config.yaml
num_hidden_layers: 8
hidden_size: 192
num_attention_heads: 6
num_key_value_heads: 6
head_dim: 32
intermediate_size: 768
vocab_size: 958
hidden_act: "tanh_gelu"
norm: "layernorm"
norm_place: "pre"
norm_eps: 1e-05
positions: "learned"
qk_norm: false
attn_scale: 0.177
bias: "all"
tie_word_embeddings: true
parallel_block: true
init: "normal"
init_std_qkv: 0.0217
init_std_o: 0.00544
init_std_up: 0.0217
init_std_down: 0.00544
optimizer: "muon_variant"
learning_rate: 0.00154
lr_mult_o: 2.0
lr_mult_down: 0.7
beta1: 0.9
lr_head: 0.00266
max_grad_norm: 1.0
warmup_steps: 200
schedule: "wsd"
decay_fraction: 1.0
decay_shape: "cos"
final_lr_fraction: 0.0
batch_tokens: [8192, 16384, 24576]
max_seq_len: 512
doc_mask: true
train_tokens: 106800000
max_steps: 6632
dataset: "wikipedia_en"
MLP neurons of a small language model. Each row is named by its layer, matrix (down: output weights) and neuron, and shows model dimensions 96-159. Each number is 128 + 32 x the weight over its row's rms, rounded and kept within 0 to 255.
A block is one neuron, or neurons of one layer that tend to fire together. After each block is what it responds to, as a language model described it from the Wikipedia text at the highest values.

L4.down636 [162 149 148  90  99  85 138 160 158 112 155 166 114 105 181 161 112 140 142 153  59 165 192  60 167 127 130 106 122 110 120 117 105 183  94 142  80 115 131 178  97  86  80 172 118 178 103  92 162 109 112 182 133 164 153 130 184 133  73 149 113 164 102 130]
Description: Wiki section-heading markers (== or ===) and the blank-line break before them, plus word-ending pieces inside tables and infoboxes (We-ight, He-ight, Scient-ific).

L3.down9 [ 94 170 210  56 130 107 118 153 127 151 135 123 210 130 150  93 182 133 150 151 111 163  61 146 140 121  96  77 116 125 148  84  95 113 109 155 153 115 142 102 145 128  98 107 104 145 153  80 157 185 113  89 153  70  96 167 132 108  48 184 179 162 159 150]
L3.down67 [102 156  87 176 108 102 124  91  78  80 124 143 111 119 132 128 107 137 168 146 125  93 141 187 168 189 164 128 173 104  99 105 121 180 114 119 115 130 216 130  48 137 169 159 120 103  96 128 132 179 191 120 175 137 171  96  74 106 111 138 139  64 177 117]
L3.down127 [ 65 136 155 116  65  71 100 126 147 128 134 155 136 130 129 172 171 144 107 130 107 112 113 137 132 186  76  61 121 131 122  97 122 157  95 126 123 122 129 128 166 100 110 184 132 123 135 174 142 142 125  95 123  89 149 124 161 152 143 156 126 124 184 117]
L3.down315 [153 102 127 176 121 185 145 153 116 130 118 157 138 171 130  83 109  99 163 117 160  78 108 167 144 124 178  94 160  96 124 136 127 101 186 106 116  57 163 131 146 122 148 116 118 156 107 106 143 155 104 104  84 106 130 141 119 119 118 129  94 146 166 139]
L3.down365 [126 136 147 136 109 105 145 112 140 121 149 123 135 172 115 169 141 130 144  71 173 171 116 138 122 114  98 161 123 163  74 145 150 200 151 155 113 120 110  81 159 120 143 151 144 132  99 129 136 176 120  93 144 117 153 136 169 119 125 120 140 154  66 150]
L3.down367 [136 144 193 144 120 110 142 177 141 109 168 116 157  99 136  62 144  94 153 129 166 134 112 102 100  81 151 141  99 157 123  90  88 131  64 145 127 116 139 155  96  65 127 112 161 117  93 109 174 110 152 109 102  59 220 199 127 146 130 141 182 105 150 123]
L3.down377 [165 140 125 119 118 136  86 171 128 114 137 109  97 148 127  89  87 128  74 155 115 140 142 130 115 125 106 137  50 134 151 132  94  62 147 108 143 110 125  98 106 143 127 146  72 138 134 128 165  86 152 104 114  99 135 161 147  83 127 140 175 175 125 135]
L3.down415 [115 152 145 124 111  94 109  83 110 107 109 187 178 129 167 119 112 186 145 123  99  93 109 154 201 172 131 130  70  94 104  67  72 110 120 143 102 156 130 159  88 119 128 161 124 116 140 153 126 170 144 127 150 127 176 133 130 139  96 148 115 106 124 153]
L3.down420 [152 109  98  55 154 120  68 136 137  75 113 116 125 134  96 112 130 139 133  55 203 164 104 121  86 138 102 175  83 119 137 131 182 109 160 133  96 170  76 105 108 102 136 166 162 171 127  60 127 148 158 175 181 118 143 147 170 109 129 127 109 123 170 155]
L3.down457 [147 155 141 159 153 172 110 119  76 145 193 131 123 129 128  86  75 165 111 154  91 175 167 111  74 107 151 123 199 158  95  96 155 111 124 129 108  89 195 110 106 151 118 164 115 114 141 141 164 145  96  56 157 113 145 232 115 119 110 162 139 117 177 171]
L3.down462 [110  90 162 144 136  94 122  58 136 107 130  83 121  89 170 134 130 130 118  89  96 154 176 109 142 128 154  85  97 148 145 215 157 141  81  98 163  72  90 141 148 164 117 164 179 123 121  96 155 121 108 144  95  98  81 152 120 156 131 115 102 141 116 137]
L3.down542 [134  91 146 167 109 119 117  92  82 100 141 150 148 112  76 153 160 164 131 159 149  97  89 114 109 143 163  74 101 188 149 123  90  77 158  90 169 165 174 132 120 122 142 118 112 112 114 168  86  79  94 140 134 109  80 142  52  94 162 213 140 111 140 124]
L3.down591 [122 177  91 161 154 169 143  95 148 130 116 187  85 124 121  83 131 196 100 182 151 110  91 176 117 124  90 122  97 133 118 167 132 151 113 176 135 128 164 147 179 124 106 125 105 100 123 142 158 101 139 134  99 142 155 181 122 138 129 154 125  86 123 161]
L3.down606 [111 153 125 195  88 198 102 152  83 161 165 168  86 111 132 109 119  93 145 122 182 178 160 104 118  77 127  87 102 129 158 125 162 158 110  81 163 108 129 132  81 171  71 147 124  58 144 133  96 137 135 107 151 154 119 109 130 117 135  98 189 109  91 140]
L3.down748 [141 150 122 132 113 174 151 150 112 130 155 145 147 134 134 145 167 152  89 175 109 104 129 146 120 142 124 113  63 161 142  91 166 120 116 111 105  91 124 145 104 140 143 146  91 116 112  18 116 175 152 132 167  96 182 138 113 197 169 167 143  85 128 144]
L3.down760 [141 146  66 101  75 117  80 137 225 139 162  96 146 135 107 177  97 135 108 149 107 123 150 156 121 174 135 106 121 163 172  98 159 124 194 122 161 161  82 113 100 119 119 159 144 124 110  62 163 138 141 129 123 113 210 143 137 150 136 132 123 163 135 126]
Description: The word "as" after verbs like served, worked, entered or listed, introducing a role; weaker on other function words and word pieces.

L5.down18 [136 152 117  97 118  88 131 170 139 100 106 151  54 177  94 128  66  86  66  97  88 126 143  92 107 136 130 151  33 103 169 187 125 108 157  69 136  82  92 127 144  89 109 115 128 120 167 116 169 160 118 128 146 112 160 200 144 177  97 139 155 116 160  76]
L5.down57 [117 117  86 174 120 148 192 107 160 128 135 135 164 146 101 168 174 101 163 152 121 114  96 205 121 129  96 157  99 125 158 127  76  84 122 166  58 171 141 107 115 177 122 166 154 138 102  79 103  91 123 112  82 160 106 113 157 109 119 100 140  65 114  91]
L5.down321 [ 60 133  51  78 127 120 119 196 157  88 146 162  52 130 159 148 145 154 163 146 147 114 110 128 100 126  80 156 106 166 135  82  71  69 108  31  94  83 149 122 134 152 118 107 134 129  89 179 152 146 197 132 138 196 128 104  92 142 148 137 204 104 150 172]
L5.down552 [ 90 106 149 115 182  94  93 151 116  60 169 129 204 173  75 172 136 155 161 132 123 141 123 156  58 124 168 178 159 158 149  82 122 138 192 177 121 120 202 151 122 113 128 106 131 105 153 139  62 165 156 152 121 131  95  97 139 100 148 139  80 165  93  64]
Description: Periods right after an abbreviation or initial, as in S., Lt., Dr., U.S., St.; also inner pieces of split capitalized names (T-reat-y, C-ent-ral) and some "as"/"is".

L3.down25 [165 104 123 137 126 171 155 159  93 120  59 184 121 196 108 139  90 126 162  88 114 174 123 140 148 118 169 152 152  77 158 116  75 120 103 109 119 177 152 124 110 132 170 179 122 129 159 136 179 161 154  87  78 165 183  97 111 143  82 108 122 143 123 107]
L3.down29 [102 155 137 128 153 117 125  93 146 153 101 180  70  81 114 171 134 166  50 159 152 172 118 136 162 147 168 116 134 109 108 119 120  80 148 214 154  97  99 116 112 158  91  93 103 141 105  72 117 177 198  81 157 116  88 126 161 163  68 116 190 130 101 113]
L3.down34 [154  57 126 161 154 137 120 134 168 166 147 110  85 141 128 132  59 135 155  86 114 104  91 132 178 143 129 121 161 166 101  88  77 151 128 112 118 139 180 152  73 115 142 188 135  84 129 124  50 104 166 149 164 190 123 148 115 140 140 115 170 122 165 150]
L3.down79 [132 102 168 132 138  93 124 146 136 168  75 107 124 102 125 122 136  49 137 104 142  88  81 121 146 139 122 120 170 139 153 159 169 141 114 130 203 111 133 124  42 108 125  88 145 149 124 143 132 189 165 158 143 109  66 106 109 145 116  93  98 171 107 168]
L3.down142 [183 142 149 104 151 160 107 171 159 121 140 126 111 138 126 119 144 128 143 134 207  94 144  94  67  86 244 112 140 123 160  89 122 177  89 106 130 156 130 147 131 157  27 119 166  96 110 112  50 150 181 113 105 165 112 121 131 155 115 148 109 151 127 153]
L3.down212 [158  59 176 138 153 118 132 128 146 139 113 163 165 104 122 186 111  58 161 157  99 142 112 149 154 131 148 118 157 129 100 114 152  74 142 156  84  82 126 196 154 103 199 102 121 131 164 151  73 164 113  97 139  64 141 135 134 182 100  73 142  68 127 154]
L3.down237 [ 99 136 105 142 147 120 157 129  92  96  96 130 141 103 114 107 134 132 135 126 197 101 119  67 157 101 132 138 151 180 124 149 114 107  71 111 167 177 136 101 121 110  82 213 127 101 159 166 152 120 137 144  84  91 108  85 126 159 141  90 121 131  81 149]
L3.down288 [ 81 141  93 179 172 134 161 156 119  91  58  92 121 113 204  91 146  81 184  31  81 119 174  82 138 137  57 113 133 152 112 137 144 151 140 117 143  76 141  92 138 136 153 178 148 121  43 152 148 126 104 146 142 102 134 182 167 138 161 117 118 133  94 145]
L3.down385 [151 112 181 139 103 147  87  47 138 181 128 144 156 113  84 205 165  99 116 118 120 142 119 121 163 159 118 118 146 173  70  95 173 155 152 129 125 132 135 147 130  87 140 101 123 102 174 141  90  86 103 174 143  90 154 107  97 112 117  99 163 127 156 140]
L3.down395 [ 96 178 158  89 175 123 157 160  80 100 186 127 130  82 195 106 160 156  97 136  73 128 112 132 112 135 103 100 104 101 132 113 122 167 118 131 136 175 116 128  71 120 158 110 127 180  54 138 135  55 134 176 128 175 185 130 124 132  64 175 160 121 102 116]
L3.down422 [128 137 127 154 173 113 103 118 148 168 114 156  90 178 200  70 172  69  87  91 107 166 137 113 149 166 122 127 144 112 136 120 120  84  97 172 160 113 184 160 103 167  55  93 117 128 110  93 111  71 125 136 172 105 104  92 138 132 153 113  91 200 101 155]
L3.down552 [127 174 145 139 142  96 136 131 167 100  86  91 173 100 141  47 140 136 146  97  86 136 116  79 158 128 105  85 103 100 125 150 114  43 144 115 176 117 169  95 118 115 141 191 124 165  82 112 180 130 138 107  81 129 151  95 138 154 167 125  98 131 100 113]
L3.down639 [112 191 159 109 178 132 144 105 115 132 117  83 123 136 111 128  93 189 146 149 157 197 127 197 135 143 119  93 144  81 128 128 128 136  93 117  94 129 141 122  87 179 116 113 170 126 114  91 136 153 127  83 144 186 162 117 145 172  95 186 109 112 189  65]
L3.down642 [157 101 108 120 138 136  77 125 105 100 129 145 200 142  94 119 189 138  76 105 155  76 159 126 177 192 102 143 150  61 146 116 118 179 126 153 182 130  38 177 108 134 132 146  90 146 104 121 120 127 165 108 112 184 149 117 179 149 103 118 113 116 134 122]
L3.down680 [131 130 141 193 121 167 126 154 120 184 163 130  99 154 128 154 124 105 129 188  50 115  84 151 147 169 173 159 108 136  83 102 108  44 133 137 103  90  87 175 156 149 122 135 192 107 181  88 100 166 116 140 156  98  99 127 146 152  61  97 107  79 200 167]
L3.down709 [208 194 111 109 127 155 126 110 171  79 155 138 131 143 135 149 152 101 149 108  87  91 126 193 164 181 106  79 110 166 130 131 111 115 107 116 113  84 109 114 154 122 156 149 109 126 182  86  93 139  98 112 112 110 107  77 121 148 178 148  95 164 123 107]
Description: Suffix pieces that finish a word split into several tokens, such as -ing, -ive, -ian, -ional, -ical (neutralising, locomotive, politician).

L4.down402 [179 137 119 153  87 134 152 155 144  97  98 156 160 142 111  79  96 125 113 123 127 140  79  68 170 140 177 142 123 119 117 175 100 105 141 158 148 149 163 171  94  89  44 151 111 166  72 102 169 144 162 126 190 179  81 174 123 135 124 133 150 107  75 131]
Description: Mainly the ame in became (X became a…, in biographies); also as, be, or word pieces finishing split words such as f-our, F-inal, f-ac.

L3.down11 [140 123 142 176  74 126 146 174 145 115 142 102 142 120 161 131 139 136 126 109 131 164 134  80 170 151 106 133 152 132 123 162 108  62 113  92 143 116 155 179 111 137  76 163 125 124 129  99  74 112 112 119  91  74  73 101 127 151 111 105 151 110 146 111]
L3.down184 [ 97 118 120 107 108 136 106  80 174 133 129 142 133 108 112 161 155 161 109 101 126 137 110 163 136  82 171 119 140 153 124  91 148  35 106  97 166 137 114 156 168 158 124 157 144 161 123 120 138 166 126 126  74  85  67 101 102 137 121 128 126 110  98  97]
L3.down232 [113 137 140 151 108 135 127 144  83 117 115 114 200 102 145 175 106 109 136 140  98 128  93 116 190 149 130 128 120  73 123 160 109 120 105 145 140 101 120 127 134 141 159 146 119 190 125 102 133 160 133 107 103 172 188  77 158 103 186 158 105 107  94 101]
L3.down255 [104  74 170 132  84 173 113  84 110 168 126 167 125 116 145 153 108 118 158  52 160 151 135 125 138 137 149 219 148  24  68 105 148  94 205  98 125 112 115 109 139 107 168 157 148  89 169 113  95 105 158 144 126 127 175 126 125 107 148 128 150 139  78 147]
L3.down287 [131 124 108 128 111 109 128 122 158 128 161 174 151 137 162  47 113 133 145 105 149 155  86 128 145 104 138 100  91 134 125 180 141 166  87 119 106 155 129 149 141 111 104 115 123 174 116 128  79 127 153 152  68 146 126 109  93 141 133  87 144 225 157 121]
L3.down340 [124 133 180 163 165 143 126  96 149 172 124 135 109 119 119 136 146 162 116  91 187 163 167 153 129 122 135 120 153  69 181 176  76 154  73  74  94 143 143  99 132 127 117  82 109 153 125 127 130 102 146 167 128 104 163 131  62 120  63 120  62 156 152  98]
L3.down396 [133  85 183 137  81 172 129 110 138 186 128 120  91 104 146 132 133  71 123  95 130 120 148 160 137 108  82  83 134 115  19 200 138 166 143 191  78 130 104 155 149 111 112  79 141 124 158 180 110 116  96 107 104 123 128 114 144  78  81 172 164 124 128  90]
L3.down528 [144 126 186 150 107 131 131 127 175 145 177  95 195 157 233 133 208 148 125 167  82  81 125 115 111  75 157  87 193 113 138 111 110 129 139 154 110 130 141  89  90 141 106 104 122 114 134 105 110 135 149 139 112 145 163 103 184 103 158 125  95 136  80 135]
L3.down549 [113 131 208 131 126  90 127  93 174 140 169  96 129  86 120 147 116 100 112 116  96 135 121 129 132 124  86 112 106  90 120 118 223 175  90 145 177 152 162 201 106 112 174 129 148  84 138 111 160 164 112 166 150 141 119 164  87  46 168 129 101 143 141 107]
L3.down603 [192 109 150 124 134 128 133 120 111 118 133 143  67 157  78  86 103 157  71 149 131 120 155 128 166 155 180 140  59  88 145 139 119 128 117 157 141 127  85  94 115 114  80 132 115 169 179 105  97 130 109 122 167 174 153 131 159 149 149 181 127 106 128 141]
L3.down650 [146 125 125 129 184 153 184 140 125 103 105 175 145 199  87 125 161 142 139 123 156 134  90 132 143 110 133 103  93  75 129 122 167 162 122 176  67  97 128 107 124 158 150  89  96 130  59 124 132 119 122 169  84 141 147 118 124  96 163 163 116  84 161 132]
L3.down660 [131 125 103  99 188 132 115 123 119 132 118 140 125 131 145 129 203  72 181 146 111 100 157 119 120 134 158 147 143 112 176 136 155 133 184 120 133 115 146 114  99  92 145  98 119 106  70 165 112 113 114 124  75 151 121 146 135  82 150 115 161 146 138  73]
L3.down684 [ 87 125 162 168 124 143 148 108  82 166 174 120 128 113 116 175 175  93 153 128 145 193 136 144 134 152 164 147 142  92 127 128 145 110 172 136 107 150 145  67 138  79  91 144 160  74 156  89  99 130 158 117 139 136 162  84  74  77 110 160 121 112 174 110]
L3.down702 [129 142 151 139 127 190 144 129 153 100 115 109 160 155 137 179  87 104 128 154  79  92 115  69 136 187 170 123 188  88 165 159 188 116 128 134 125 129 124  97 153 121 118 163 139  58 104 119  92 101 148 190 105 105  83 115  82 156 159 114 152 120 164 120]
L3.down707 [151 158 115 203 165 120  81 108 139  93 148 125 137 158 193 173 179 118  88 155 121 133  75 200  70 153  50 160 148 186 111 103 155  71 122 185  98  83 157 172 181 137 123 151  96 199  92  96 118 145 110  97  77  98  42 138 116 129 113 130 166 103 108 137]
L3.down734 [115 167 119 105  45 116 152 109 176 133 117  96 104 168  70 165 138 196 106 141 100  46 121 159 151 142 118  94 118  86 163 163 105 175  87 138 194 115 171 154 174 108 118 126  58 146  92 144 114 112 128 167 161 135 195 172 150 131 118 183 125 135  99  90]
Description: Blank-line breaks that end an infobox field list and the == or === heading markers opening a new section, such as ==History==; weaker on mid-word pieces like "et" in Peter or Methamphetamine.

L5.down201 [110 119 157 147 139  97 137 127  91 159  97 131 142 114 160  30 131 115 142 120  94 122 144 137 112 152 119  74 152 111 141 123 124 132 100  74 128 157 115  97 198 124 167 145 125  92 156 137 154 163 179 170 149 108 130 139 156  49 140  95 135 159 160 151]
L5.down206 [101 148 183 159 148 147 150 155 158 149  94 171 127 118 150 184 130 142 151 168 117 136 144  87 153 181 153 155  83 111  60 109 120 120 128 155 112 165  93 145 156 152 128  81 132 119 122 139 117 117 122  79 209 186 106 173 149 111  90 191 129 128 147 110]
L5.down330 [ 67 137 127  76  85  70  93 204 152 155 114 134 144 161 132 130 115 173 132 153 125  80 100  79 134 163 162 114 104  95 141 109 140 110  95  58 122 190 140 137 181 143  92 115 138 148  80 154 116 150 144 101 168  83 151 128  82 188  95 115 134 142 141 123]
L5.down483 [113  91 172 125 112 112 128 132 142 179 154 185 132 114 137 134 124 163  99 161 167 126 148 120  59 132  55 126 134 117 101 136 134  90  86 126  87  75 149  82 138 144 110 168 197 143 130 144  98 139 170 141  97 105 120 163 108 124 144 151 150  96 119 147]
Description: Final suffix pieces that complete a word split across tokens, such as "ary" in milit-ary, "ian" in music-ian, "ed" in announc-ed, "ely" in complet-ely.